config.yaml
num_key_value_heads: 1
hidden_act: "swiglu"
norm: "rmsnorm"
attn_scale: 0.125
bias: "none"
init_std_up: 0.0346
optimizer: "adamw"
learning_rate: 0.00195
warmup_steps: 583
MLP neurons of a small language model. Each row is named by its layer, matrix (gate and up: input weights; down: output weights) and neuron, and shows model dimensions 32-95. Each number is 200 + 20 x the weight over its row's rms, rounded and kept within 0 to 999. A neuron's up and down rows have the sign that makes its largest values positive.
After each neuron's rows, "fires after" lists the tokens most often just before its 100 highest values on Wikipedia text that the model never trained on.

L3.gate141,219,224,163,211,206,227,176,203,193,223,223,204,213,188,167,218,179,197,227,195,223,201,203,203,207,191,179,184,180,193,222,198,211,161,235,210,182,161,169,184,199,165,183,219,204,204,207,166,213,192,202,196,192,221,188,184,201,181,212,205,223,226,218,185
L3.up141,243,182,170,212,198,220,182,209,186,209,236,201,216,165,206,212,202,198,215,183,241,197,218,181,174,179,185,188,186,166,196,201,225,168,211,178,192,191,207,211,191,164,170,189,202,212,209,201,214,177,190,176,243,208,167,191,200,206,220,173,186,200,183,165
L3.down141,189,206,178,205,203,235,186,197,209,139,197,202,193,189,193,194,203,190,221,197,192,194,187,220,205,216,254,189,244,196,224,224,178,191,195,168,222,182,170,217,141,187,196,183,214,191,216,173,216,188,206,208,215,235,182,209,228,174,199,210,218,237,197,193
fires after: "ever", "m", "and ", "20", "3", "i"

L2.gate220,219,225,215,188,211,216,231,222,202,195,173,227,224,202,171,194,225,181,225,196,229,229,233,195,217,180,203,185,206,193,213,234,226,229,190,184,213,199,185,240,170,230,229,200,180,192,214,207,174,184,178,209,187,188,190,211,227,236,205,129,224,177,205,191
L2.up220,185,227,200,165,214,179,171,199,176,196,201,192,217,191,211,206,192,175,198,232,181,191,218,192,206,219,213,210,228,202,205,176,177,200,179,184,203,187,210,241,154,183,208,193,208,197,189,163,210,220,200,221,197,225,210,196,224,182,222,186,222,154,204,199
L2.down220,207,201,197,219,210,191,201,187,205,209,210,183,200,191,169,162,223,218,199,212,180,210,210,201,162,217,178,201,187,187,200,173,204,211,179,198,217,178,207,169,193,150,200,194,199,211,196,204,196,177,204,200,207,216,247,220,197,178,207,205,232,225,209,226
fires after: "al", "f", "s"

L2.gate144,182,194,212,189,208,203,190,220,207,208,209,176,225,219,193,213,194,232,223,218,190,171,190,237,152,229,186,237,244,201,197,208,157,226,193,192,190,223,173,230,192,144,213,161,207,181,227,159,219,182,157,185,159,200,215,180,216,200,203,189,168,185,177,226
L2.up144,188,226,214,181,206,209,190,203,205,191,184,194,221,194,168,227,199,216,200,183,173,195,211,226,210,175,211,190,186,248,193,195,188,190,196,183,202,217,229,218,216,185,242,190,201,186,195,183,190,197,220,198,189,247,268,249,209,205,201,203,215,191,190,216
L2.down144,193,196,232,198,190,230,188,231,231,170,181,202,219,177,197,174,216,193,192,189,194,220,212,187,205,193,226,191,208,229,183,223,212,178,225,170,227,202,203,237,208,208,221,155,209,221,206,221,223,170,215,228,222,191,201,221,216,185,234,257,170,216,175,246
fires after: "ed ", "that ", ", ", "on", "te "

L3.gate68,216,214,217,185,207,211,213,203,185,230,235,190,201,213,214,224,208,172,209,186,196,223,191,171,164,195,181,174,179,221,211,198,194,213,226,196,209,213,180,191,208,192,194,177,217,186,230,184,207,239,209,222,198,210,215,203,202,193,160,210,219,199,197,218
L3.up68,209,205,205,183,222,165,190,224,205,200,225,189,191,192,239,233,228,180,206,221,206,200,188,197,160,219,211,186,216,186,192,179,195,209,198,180,220,205,202,199,231,193,198,193,212,198,210,191,180,230,184,221,197,211,215,199,207,154,190,220,223,218,218,228
L3.down68,223,184,209,185,225,168,202,211,212,146,189,181,179,182,228,214,208,144,217,224,162,217,208,198,198,181,212,228,180,205,205,161,196,190,183,180,244,217,259,196,222,201,214,171,224,197,187,212,189,189,188,210,211,165,189,225,218,167,181,225,175,198,211,211
fires after: "S", "s", "T", "A", "D"

L2.gate342,212,241,222,212,226,191,186,218,190,192,162,198,208,191,192,224,242,205,173,203,200,186,197,222,174,203,212,201,213,191,176,183,187,184,194,191,205,194,197,227,203,210,205,211,227,195,217,206,209,194,185,211,187,186,240,186,206,199,206,192,216,213,210,205
L2.up342,235,219,190,198,220,225,231,198,220,213,214,240,166,175,242,185,215,198,174,190,220,205,185,179,204,193,172,205,199,241,166,215,223,198,182,213,177,201,164,191,210,242,200,218,215,205,215,186,200,188,207,212,195,169,201,167,155,176,214,172,220,262,213,195
L2.down342,219,231,202,183,196,195,208,196,186,207,211,204,195,177,194,212,208,195,151,184,199,156,186,197,214,176,174,179,226,177,185,192,207,211,232,185,185,220,234,179,166,249,189,175,238,201,215,182,231,191,207,194,183,213,208,179,220,176,179,191,203,180,187,239
fires after: "at ", "in ", "q", "m", "of ", "h"

L3.gate186,255,220,223,218,216,183,199,206,217,220,195,214,195,193,192,210,208,210,184,184,187,188,214,211,190,187,194,182,240,235,210,191,184,203,193,184,196,209,198,163,218,195,186,218,198,224,197,198,234,192,171,213,233,193,224,216,187,241,214,184,210,221,205,233
L3.up186,181,203,208,214,199,183,154,189,186,208,219,199,199,176,194,199,186,187,199,208,223,191,198,184,194,233,210,189,205,185,186,226,205,193,230,190,190,233,200,217,163,149,175,234,180,215,253,163,203,186,184,185,201,169,210,222,180,189,215,185,203,203,182,222
L3.down186,222,198,175,192,185,202,219,197,171,231,224,183,200,237,204,214,185,187,151,210,194,198,205,228,176,200,231,188,181,211,172,200,195,223,208,202,205,203,238,133,206,226,167,177,235,200,192,195,253,165,191,238,207,195,209,165,168,186,217,174,209,186,215,188
fires after: "con", "s", "In", "Con", "re", "t"

L3.gate446,202,197,179,213,214,216,222,227,210,237,187,190,190,174,180,188,220,193,222,173,192,223,211,181,210,181,199,179,198,226,201,173,200,164,190,224,202,182,182,196,230,140,192,226,235,194,206,183,201,225,170,201,212,243,215,226,209,205,226,186,211,211,206,191
L3.up446,160,204,195,190,202,202,182,178,175,193,210,188,199,211,214,199,207,169,195,222,147,214,195,225,209,228,207,220,172,203,172,186,176,211,194,205,205,174,217,237,177,206,192,218,193,181,202,156,183,218,207,178,206,229,185,190,202,190,207,207,189,205,195,181
L3.down446,177,178,217,197,224,208,209,193,208,159,219,187,197,229,242,182,188,197,204,170,177,208,238,236,201,169,247,214,187,216,192,177,216,210,170,168,211,178,197,189,204,211,211,205,194,191,177,207,210,199,213,232,212,194,217,207,231,226,218,190,191,184,192,180
fires after: ". ", "| ", "as ", "ed ", "to "

L2.gate0,198,217,179,228,206,235,182,176,233,216,240,191,203,206,181,193,189,195,164,191,165,201,244,216,235,216,214,194,223,206,211,215,203,202,226,206,210,174,162,246,184,207,206,228,192,164,218,159,205,193,193,172,191,222,217,178,164,189,208,173,217,216,191,178
L2.up0,192,236,211,200,183,165,207,184,212,210,197,188,201,215,215,204,215,238,196,230,215,201,201,209,216,181,224,230,220,216,221,222,214,200,174,200,245,192,203,178,206,203,187,253,194,182,217,183,186,207,191,204,203,228,215,175,214,199,214,199,196,160,190,195
L2.down0,219,196,184,212,190,190,203,205,227,117,209,219,181,189,182,219,229,186,191,171,202,210,198,175,196,232,181,190,191,221,230,191,204,175,202,170,207,264,220,231,172,240,208,155,208,212,165,186,199,201,208,194,171,196,192,205,196,204,208,195,192,160,173,205
fires after: ", ", "L", "\n\n", "| ", "("

L3.gate469,190,200,195,168,162,232,206,176,175,178,200,217,167,223,235,205,228,187,227,195,210,239,202,149,185,188,220,203,205,177,217,225,193,187,174,185,170,193,195,223,182,220,225,195,180,209,226,201,231,161,225,216,222,208,189,206,210,215,208,214,195,179,202,203
L3.up469,214,207,202,205,174,185,184,232,230,194,196,220,174,180,183,155,193,236,172,182,185,206,183,196,200,183,210,180,224,189,188,178,190,203,206,205,194,201,200,159,217,170,199,188,214,233,227,223,221,187,175,211,188,182,201,188,200,191,185,201,176,221,254,176
L3.down469,216,179,194,188,225,197,236,189,195,203,188,216,226,244,186,227,201,204,237,194,236,185,232,248,220,196,185,191,175,233,200,199,212,188,250,210,206,184,211,205,189,198,212,188,207,215,191,150,169,223,215,196,205,188,201,228,227,182,191,206,219,188,185,222
fires after: "ar", "er", "re", "wh"

L3.gate36,200,229,201,195,192,199,196,207,154,228,197,198,208,182,194,238,183,201,210,236,183,187,217,198,185,198,189,148,208,191,190,236,234,206,208,205,213,225,208,189,176,203,191,189,220,216,200,199,181,211,179,218,165,197,199,183,225,233,196,153,218,171,193,208
L3.up36,220,232,197,221,227,190,180,227,194,224,198,239,186,214,188,229,201,201,186,188,194,213,223,205,180,197,188,181,193,193,198,203,168,228,219,197,242,219,207,180,233,228,214,200,203,188,215,198,211,186,156,208,201,210,196,213,219,207,173,212,197,217,188,185
L3.down36,173,179,189,232,210,220,235,221,188,233,216,252,219,184,143,201,211,134,206,186,176,199,215,167,156,168,218,226,205,239,182,218,191,171,208,203,222,202,196,205,214,172,239,201,220,207,202,202,192,191,201,210,193,207,209,197,195,153,173,213,199,223,185,200
fires after: "al", "y", "Coun", "oc", "ty", "s"

L2.gate248,187,189,212,218,192,183,155,193,176,206,237,188,216,219,224,222,191,198,232,190,186,209,177,178,210,174,169,194,190,192,215,191,220,187,221,194,202,198,210,189,153,210,176,220,208,196,220,209,179,219,186,216,223,235,193,182,179,228,150,190,214,183,203,179
L2.up248,194,220,205,219,189,168,157,198,214,200,229,229,207,167,245,228,187,192,205,167,159,229,167,227,208,186,195,225,232,224,195,164,216,189,214,170,220,182,197,180,214,222,187,188,196,213,223,225,198,187,229,205,217,205,189,172,206,224,196,224,214,195,215,182
L2.down248,216,200,186,170,186,188,204,195,233,133,180,199,190,188,174,201,176,202,192,187,208,193,172,209,198,202,219,197,236,221,189,185,175,184,208,148,201,213,258,192,236,200,203,178,215,217,205,200,222,210,220,220,211,177,184,201,190,183,213,218,237,194,193,209
fires after: "A", "ag", "r", "b"

L2.gate395,223,193,188,228,230,188,157,191,199,212,182,166,198,211,208,221,206,200,179,225,194,185,216,224,185,229,177,199,199,168,205,184,199,182,189,186,184,190,188,216,227,184,185,208,201,188,235,195,248,198,189,218,204,164,193,160,168,188,197,199,203,168,170,224
L2.up395,220,199,196,190,192,215,204,177,166,182,196,219,178,194,208,201,216,179,195,204,177,187,208,216,201,165,205,224,187,232,187,224,230,172,188,228,236,214,174,189,194,240,182,198,233,235,203,246,157,208,207,190,213,239,216,204,180,167,183,199,195,207,183,199
L2.down395,195,199,201,221,199,218,178,207,206,196,168,224,242,217,192,249,249,176,174,133,213,191,198,199,225,208,185,199,198,210,216,203,194,221,163,197,181,228,189,219,205,187,193,218,205,199,204,188,178,142,205,238,200,198,201,161,203,189,220,199,205,213,185,182
fires after: "at ", "in "

L2.gate387,233,149,212,192,214,189,180,198,185,226,189,227,184,218,196,206,209,198,206,196,186,186,199,189,207,193,236,191,245,224,178,193,196,202,218,177,218,212,188,165,186,232,202,182,195,234,190,205,199,200,163,203,198,167,236,221,206,221,186,204,185,196,190,199
L2.up387,257,229,214,210,188,210,201,194,228,223,223,207,160,221,186,178,212,204,177,203,212,190,201,175,204,206,195,157,219,181,192,228,199,170,207,217,212,196,162,197,212,223,194,232,189,186,191,204,258,175,158,235,194,193,196,182,176,205,183,195,220,213,215,201
L2.down387,230,188,189,204,225,192,197,201,178,191,168,226,203,223,211,205,203,216,195,195,188,215,193,199,192,200,201,170,207,179,196,179,194,210,220,185,211,218,166,183,194,237,205,175,174,189,183,181,228,202,186,226,195,172,209,206,205,178,186,194,193,190,216,228
fires after: "In", "th", "d", ", ", ". ", "con"

L2.gate331,205,197,238,216,214,210,210,195,203,210,204,213,202,198,214,208,221,199,168,244,215,217,204,178,182,233,182,202,197,202,159,208,197,193,180,212,225,202,181,223,206,235,189,200,225,181,251,205,186,215,167,240,195,214,203,199,199,215,180,170,240,184,190,234
L2.up331,176,206,189,170,215,187,205,205,211,190,211,220,150,193,202,185,189,206,187,208,219,192,180,222,193,198,194,208,225,191,232,195,200,200,218,147,171,196,232,225,192,184,197,189,240,216,181,228,197,200,192,173,197,183,176,203,201,221,229,213,198,246,206,198
L2.down331,175,177,174,212,170,222,187,211,161,187,221,195,187,156,188,199,160,193,213,261,211,164,205,233,196,241,193,178,206,170,171,144,193,200,194,187,212,181,188,199,230,203,177,190,178,223,231,194,212,218,212,206,201,169,218,196,241,187,191,181,179,185,176,231
fires after: "q", "m", "Al", " ", "I", "c"

L2.gate306,226,157,189,191,202,184,216,220,163,203,207,183,176,210,215,211,223,171,185,196,233,185,207,181,188,205,180,213,196,193,210,181,215,175,193,168,209,200,213,170,193,199,216,220,189,217,222,183,219,207,166,191,209,232,168,187,168,216,188,194,185,179,223,189
L2.up306,193,188,214,195,140,183,203,193,190,216,166,205,166,185,220,187,168,229,197,196,216,231,159,171,167,187,189,191,205,176,161,200,209,205,203,182,204,210,163,204,197,218,183,163,184,201,197,241,198,176,197,226,197,182,197,152,222,227,188,211,229,177,169,229
L2.down306,229,194,224,187,208,194,184,201,195,190,209,215,205,163,205,168,212,173,170,203,193,198,218,203,218,209,216,150,189,202,203,166,209,190,213,169,193,231,203,182,231,194,201,177,178,182,195,218,214,208,172,206,191,241,179,218,198,172,200,226,175,201,188,194
fires after: "F", "ag", "P", "A", "D"

L3.gate303,195,192,228,219,233,197,183,221,210,225,203,185,164,232,205,200,182,246,185,237,219,176,162,173,177,235,177,197,187,179,193,183,210,214,213,186,215,215,181,194,207,217,178,203,215,201,228,220,209,208,189,238,244,217,200,198,183,210,162,188,216,211,184,214
L3.up303,219,201,192,225,204,195,227,166,208,217,176,237,202,218,162,210,209,184,202,232,178,219,219,206,216,194,204,214,250,235,220,196,222,167,172,190,206,200,200,197,155,205,194,188,238,204,186,209,197,200,186,197,179,215,196,220,209,204,223,245,211,194,178,193
L3.down303,223,227,202,207,186,192,234,197,214,154,202,207,191,204,183,213,186,181,214,220,232,194,219,222,207,211,205,204,213,194,204,176,214,204,227,217,202,191,207,145,201,178,218,225,201,184,201,239,175,183,165,189,189,224,166,205,227,218,197,203,210,194,216,213
fires after: "In", "A", "Univers", "/", "y", "Se"

L2.gate143,176,166,169,170,235,185,177,223,192,211,218,210,204,199,214,229,210,212,203,211,202,198,191,204,223,192,192,203,181,195,201,228,198,215,205,175,229,201,165,163,175,182,235,165,218,190,210,199,205,210,232,177,233,217,203,220,193,225,206,207,191,189,206,184
L2.up143,187,166,187,183,230,165,197,240,167,190,202,208,219,215,211,226,210,196,192,204,203,188,181,215,219,201,217,234,223,214,156,216,209,230,171,200,199,207,179,177,175,203,207,201,212,192,203,224,201,193,211,202,170,173,221,233,199,192,223,217,205,164,225,206
L2.down143,212,212,191,192,183,201,219,191,186,143,175,195,195,215,225,174,202,196,194,160,189,188,216,230,174,203,220,192,239,231,191,174,231,155,201,217,197,189,262,242,246,196,228,201,179,203,192,215,199,189,184,214,174,200,213,204,192,188,215,196,199,197,194,195
fires after: "T", ", ", "pre", "wh", "), "

L3.gate356,206,214,181,213,188,222,182,224,201,203,220,204,214,225,250,188,207,188,188,204,207,169,167,228,226,197,192,226,204,203,169,163,191,168,189,203,224,209,194,223,202,225,241,207,156,197,195,212,214,187,197,181,222,221,214,233,206,202,180,199,191,186,173,210
L3.up356,196,150,195,217,233,190,168,219,192,196,205,172,208,217,209,228,171,196,191,222,191,181,205,202,182,201,187,230,217,197,201,170,197,182,177,208,228,215,197,184,237,191,231,163,220,162,166,163,219,222,199,221,178,191,194,218,182,180,213,191,180,198,208,208
L3.down356,190,219,196,166,188,208,198,240,196,226,220,195,204,222,181,201,226,192,185,207,220,200,168,211,250,196,208,186,197,210,208,165,179,149,206,179,218,206,222,219,177,204,206,227,158,215,175,180,204,157,150,200,214,177,229,199,233,237,185,204,198,218,185,223
fires after: "T", "In", ", ", "201"

L3.gate382,214,199,193,199,206,233,172,166,192,212,182,176,212,188,177,229,211,194,218,217,208,174,183,226,178,198,182,190,172,213,166,196,198,199,183,217,210,168,189,200,218,190,193,201,211,215,213,194,213,196,213,189,202,232,223,202,196,162,218,187,198,230,179,205
L3.up382,239,158,188,177,208,234,197,187,201,188,186,199,200,209,175,231,179,179,194,226,231,187,228,195,213,230,201,208,205,194,182,193,208,231,221,204,208,186,229,213,182,229,218,201,217,211,218,249,180,213,177,178,181,212,196,210,196,204,227,207,172,198,242,218
L3.down382,187,225,176,210,200,204,201,173,210,157,218,196,239,167,181,177,197,203,208,215,239,187,219,163,200,203,169,200,206,222,220,201,213,188,206,213,173,198,230,187,198,158,204,218,201,193,225,223,198,197,213,186,210,221,183,201,192,180,199,210,194,228,217,186
fires after: "20", "3", "2", "1", "5", "4"

L3.gate176,185,223,193,256,203,212,190,201,197,214,228,205,181,232,176,193,207,230,180,207,219,217,139,201,186,209,209,196,201,193,186,216,194,198,180,174,174,209,204,178,212,182,177,152,182,215,204,197,221,187,204,236,190,188,198,210,200,214,145,193,215,184,185,237
L3.up176,200,209,213,213,172,195,194,226,188,196,196,244,150,240,171,227,193,193,217,220,156,195,168,205,208,203,229,206,232,223,206,198,184,215,190,238,182,185,199,191,142,206,209,171,219,191,201,211,201,182,236,187,160,208,212,191,194,234,188,179,230,193,210,206
L3.down176,199,185,208,220,188,199,200,168,194,148,170,251,222,168,176,207,175,179,259,206,181,202,225,192,210,213,183,194,215,198,182,197,203,191,238,200,213,197,202,208,176,215,209,163,239,216,206,217,182,183,197,190,247,180,210,172,227,229,190,184,235,186,205,210
fires after: "A", "ity ", "a", "e ", "an"

L3.gate162,215,177,217,217,187,222,197,196,217,245,193,204,209,264,154,197,192,224,181,200,181,257,208,201,163,201,189,184,193,179,189,196,233,212,194,152,204,197,159,199,208,183,179,193,189,179,176,205,170,212,176,220,171,215,196,189,196,195,165,170,185,208,195,190
L3.up162,148,204,195,193,180,204,196,199,209,200,165,178,195,216,171,174,225,223,191,200,177,202,194,195,182,201,203,197,206,170,184,190,226,236,189,160,192,179,202,184,221,188,183,207,200,201,161,215,174,201,187,196,191,189,172,190,239,201,202,198,207,210,177,184
L3.down162,197,252,217,200,171,165,217,196,204,227,215,228,203,152,234,212,207,197,211,183,238,197,204,186,202,227,171,237,207,180,171,197,198,192,183,202,189,222,211,160,173,198,209,188,180,227,199,221,215,189,234,164,248,201,162,182,197,179,223,219,207,213,198,188
fires after: "an", "re", "or", "kn", "wor", "own "

L2.gate1,208,211,171,211,207,223,194,200,206,221,205,215,200,235,214,165,208,204,172,235,195,224,207,192,218,217,156,175,189,207,196,189,194,240,220,231,193,224,184,191,191,212,211,194,191,166,218,208,204,241,213,218,213,203,177,187,202,223,174,150,207,211,196,212
L2.up1,229,199,178,194,176,206,204,205,242,221,199,205,181,175,217,202,205,216,178,205,224,204,244,223,213,206,220,165,168,201,188,216,205,223,238,196,212,196,213,208,236,176,194,176,187,232,194,197,183,176,191,200,221,199,205,221,198,230,173,185,201,162,204,201
L2.down1,171,168,176,171,201,214,195,170,212,234,182,176,196,223,198,230,237,153,172,201,183,174,212,205,215,178,173,168,210,208,159,175,206,180,176,208,234,191,191,173,201,193,156,167,170,201,161,208,217,205,188,215,204,209,230,194,194,166,177,210,186,179,219,196
fires after: "i", "s", "ri", "3 ", "2 "

L3.gate442,208,202,174,209,219,199,206,227,197,205,186,193,214,204,228,222,234,198,200,203,202,191,226,192,195,173,225,169,261,194,180,190,217,191,191,166,180,160,206,181,178,155,204,226,176,204,198,194,194,199,176,234,195,214,226,192,184,181,182,210,237,248,215,186
L3.up442,200,188,253,195,229,203,174,189,215,217,208,199,205,202,158,183,168,219,201,191,200,199,174,209,179,228,188,195,213,176,200,203,202,212,191,221,208,208,165,179,227,213,200,157,180,209,169,214,213,185,233,228,205,169,180,200,185,176,178,214,191,204,156,207
L3.down442,233,205,185,198,189,199,197,210,188,217,191,203,247,217,229,190,196,186,189,214,200,227,206,178,223,177,204,207,227,217,192,165,229,193,189,193,181,179,224,175,185,183,186,193,231,179,170,198,203,216,158,150,176,218,190,181,183,191,216,165,189,221,188,201
fires after: "=", "\n\n", "==", "y", "er"

L3.gate433,242,202,192,200,219,227,203,234,180,197,203,196,191,186,194,203,211,194,184,183,204,229,182,235,193,197,174,206,220,238,182,210,214,193,240,190,235,162,201,193,192,190,197,191,186,171,189,192,243,216,163,192,213,195,229,234,191,179,178,179,195,198,191,214
L3.up433,238,184,206,185,198,214,173,195,178,201,181,153,192,212,196,218,227,200,201,160,191,214,169,242,210,226,187,190,209,221,187,187,194,206,198,177,229,166,198,184,211,199,207,189,196,208,166,178,237,205,202,205,190,221,201,212,211,170,203,183,229,229,215,220
L3.down433,231,193,192,202,207,210,189,185,197,144,188,177,207,205,208,220,202,165,196,191,213,193,191,241,209,213,201,205,195,199,202,169,176,156,188,223,220,172,264,190,198,192,196,189,191,194,169,197,218,191,217,209,185,183,199,222,207,194,180,205,184,223,186,171
fires after: "the ", "The ", ", "

L2.gate145,214,177,194,184,194,242,184,197,208,231,195,210,201,236,227,227,198,211,199,200,204,201,222,166,207,188,166,223,213,222,195,218,201,164,182,184,201,173,195,190,211,177,161,197,193,177,220,172,206,217,208,215,221,181,204,233,201,183,203,173,205,214,183,234
L2.up145,179,201,186,190,218,236,205,202,166,202,202,206,219,210,190,193,209,182,199,218,204,188,222,185,214,171,200,221,198,218,198,200,220,197,193,209,179,201,223,211,187,190,176,213,185,181,212,216,203,179,192,222,205,215,209,229,225,217,180,181,180,210,186,205
L2.down145,183,187,197,193,160,182,200,213,188,151,192,221,214,214,182,164,193,174,213,206,212,193,203,177,211,209,218,212,158,184,222,234,211,234,163,203,214,196,249,218,202,187,196,197,214,195,189,236,184,174,190,183,189,223,179,177,207,198,224,215,218,208,226,179
fires after: "- ", "2", "3", "7", "1"

L3.gate441,197,204,185,162,208,206,194,194,204,213,195,239,234,184,185,202,189,196,168,208,193,184,219,201,173,193,207,150,208,202,216,172,196,189,209,238,212,179,216,231,220,219,179,190,206,216,235,224,202,233,180,218,179,190,219,199,185,186,157,209,200,215,168,190
L3.up441,199,194,196,246,201,167,191,214,190,195,199,202,189,192,171,237,184,215,176,252,198,181,194,192,166,189,166,195,221,182,155,190,223,205,193,198,193,206,211,181,218,160,189,202,212,191,160,222,163,177,183,262,227,159,193,184,185,197,200,252,171,167,200,230
L3.down441,231,193,199,222,162,172,167,189,189,270,196,204,203,212,214,190,191,161,221,183,231,190,202,183,180,214,183,193,149,190,190,241,217,207,211,177,208,202,183,183,187,170,156,199,220,207,179,173,220,194,187,233,158,206,239,176,193,191,225,180,218,179,161,185
fires after: "===", "S", "=", ")", "For", "er"

L2.gate291,174,173,202,167,194,202,202,219,209,213,217,213,216,195,167,201,183,197,180,244,224,216,171,198,191,188,188,222,205,206,172,203,229,188,190,201,167,195,168,214,232,197,226,207,173,216,165,203,185,186,192,202,172,186,190,206,218,207,182,188,167,190,242,219
L2.up291,207,225,202,205,204,188,205,199,206,174,201,182,212,188,173,189,210,186,199,225,153,188,197,210,223,177,189,227,181,189,184,205,188,197,204,188,215,196,204,209,213,212,175,185,137,177,203,204,198,192,188,182,225,153,179,250,207,219,218,257,199,189,209,238
L2.down291,202,221,199,197,199,211,222,181,156,251,178,198,189,217,200,195,198,175,198,183,211,211,200,215,156,220,200,182,204,205,195,203,182,182,228,151,228,206,229,167,185,184,173,182,226,212,186,202,242,213,171,239,193,230,193,146,201,200,201,214,245,221,188,183
fires after: "g", "c", "w", "G", "an"

L2.gate313,203,191,190,169,186,207,205,186,189,201,183,172,192,258,161,172,200,202,205,167,190,194,201,199,228,200,216,205,185,222,207,181,206,191,210,191,210,177,212,203,206,206,205,213,201,196,169,204,193,188,234,250,224,218,239,215,187,224,217,201,214,253,176,183
L2.up313,228,199,207,239,206,210,214,209,232,203,193,175,214,197,203,239,197,174,210,239,190,199,205,216,170,209,181,235,186,164,199,164,182,209,238,217,217,197,194,192,223,215,208,200,198,188,173,203,226,210,185,241,197,245,181,214,190,183,158,206,208,195,187,209
L2.down313,219,182,184,202,199,209,221,211,204,194,210,158,212,193,190,175,202,187,209,175,231,188,219,226,247,217,165,190,194,222,219,213,213,208,198,178,188,174,246,211,202,196,206,179,190,210,171,184,212,219,180,178,207,192,200,218,195,216,201,163,187,194,200,182
fires after: "the ", "B", "man", "an", "M", "The "

L3.gate459,168,197,182,207,210,180,225,180,215,243,204,195,201,207,216,160,209,197,198,179,214,213,199,191,168,217,198,196,199,205,165,212,220,174,199,197,232,166,175,242,211,207,206,211,207,186,229,153,220,190,190,171,196,203,212,178,213,204,161,166,212,201,196,195
L3.up459,191,203,172,194,217,187,205,212,231,239,183,155,191,191,222,188,227,216,224,210,157,196,203,219,176,174,223,220,184,211,158,187,200,194,182,222,232,184,197,241,218,186,203,240,211,200,201,184,209,213,189,171,202,180,208,211,214,224,183,183,204,188,195,192
L3.down459,215,158,195,206,168,209,204,216,223,176,230,228,194,229,188,186,190,193,200,172,164,204,214,245,195,193,241,235,193,197,198,172,194,194,207,202,186,215,203,161,206,234,227,190,184,208,175,164,203,186,228,176,219,212,184,227,210,214,229,208,188,205,233,201
fires after: ". ", "| ", "\n\n", "\n", "a "

L3.gate209,227,192,211,163,226,216,170,180,205,172,219,192,189,186,207,180,197,210,237,162,221,169,216,211,158,182,204,175,212,231,198,219,171,192,191,197,212,164,189,212,199,230,229,173,210,250,226,195,198,206,220,198,192,207,235,216,208,223,178,184,223,213,146,202
L3.up209,230,200,196,179,191,203,209,218,198,201,204,187,201,223,240,191,192,204,221,215,229,193,179,187,211,203,192,195,195,233,219,204,194,209,210,216,208,214,193,182,204,189,176,177,188,198,185,180,222,207,197,178,213,224,208,223,204,180,182,211,182,185,232,185
L3.down209,191,193,177,181,180,215,223,194,200,113,192,240,207,178,201,195,193,168,219,196,166,200,204,165,166,210,217,195,216,232,210,207,222,181,217,218,208,183,195,213,190,200,233,192,217,209,195,211,201,163,216,188,220,203,213,174,221,193,209,250,178,219,213,202
fires after: ". ", "\n\n", "that ", ", ", "."

L2.gate402,177,213,145,225,260,197,175,195,192,212,221,191,201,192,182,213,207,209,174,230,243,213,171,218,231,181,187,223,228,199,184,224,209,219,206,173,208,163,143,173,199,193,219,218,163,187,224,179,180,227,188,190,181,179,192,194,198,203,186,204,188,215,210,196
L2.up402,178,225,180,211,229,162,170,221,207,188,220,198,199,187,198,209,193,211,165,240,238,209,180,204,244,180,221,233,204,208,180,219,185,228,187,209,210,196,162,191,201,191,204,207,162,195,204,196,174,215,216,200,182,198,180,189,198,195,193,227,163,224,235,173
L2.down402,210,196,227,163,146,206,216,203,190,169,180,214,172,196,204,186,187,197,207,202,193,204,218,175,163,230,211,190,198,187,235,187,203,158,179,226,186,250,230,213,228,182,209,187,230,209,170,198,225,174,221,231,232,218,203,214,222,196,207,205,225,204,176,190
fires after: "| ", "g", "(", "w"

L3.gate407,213,192,192,232,240,205,224,190,202,224,183,212,189,229,231,218,175,220,155,192,220,254,192,197,207,213,166,237,179,217,179,207,235,171,214,206,210,189,180,154,206,223,186,174,206,169,224,208,212,215,192,247,210,173,200,202,186,213,174,185,202,218,180,226
L3.up407,194,221,199,207,228,198,197,208,214,205,192,184,227,211,212,180,196,211,158,192,201,178,182,190,206,229,199,233,208,229,227,189,204,182,207,196,207,176,221,171,201,231,185,224,203,189,223,199,188,212,212,181,211,184,205,221,203,218,197,198,182,175,207,211
L3.down407,167,178,218,160,216,186,199,214,177,160,172,165,160,199,221,245,182,191,215,210,160,157,225,219,179,205,215,165,214,203,210,193,198,185,204,183,201,190,244,227,215,193,223,166,202,224,206,178,187,202,174,201,227,205,196,186,210,189,230,208,193,198,225,180
fires after: "A", "D", "ub", "In", "n", "d"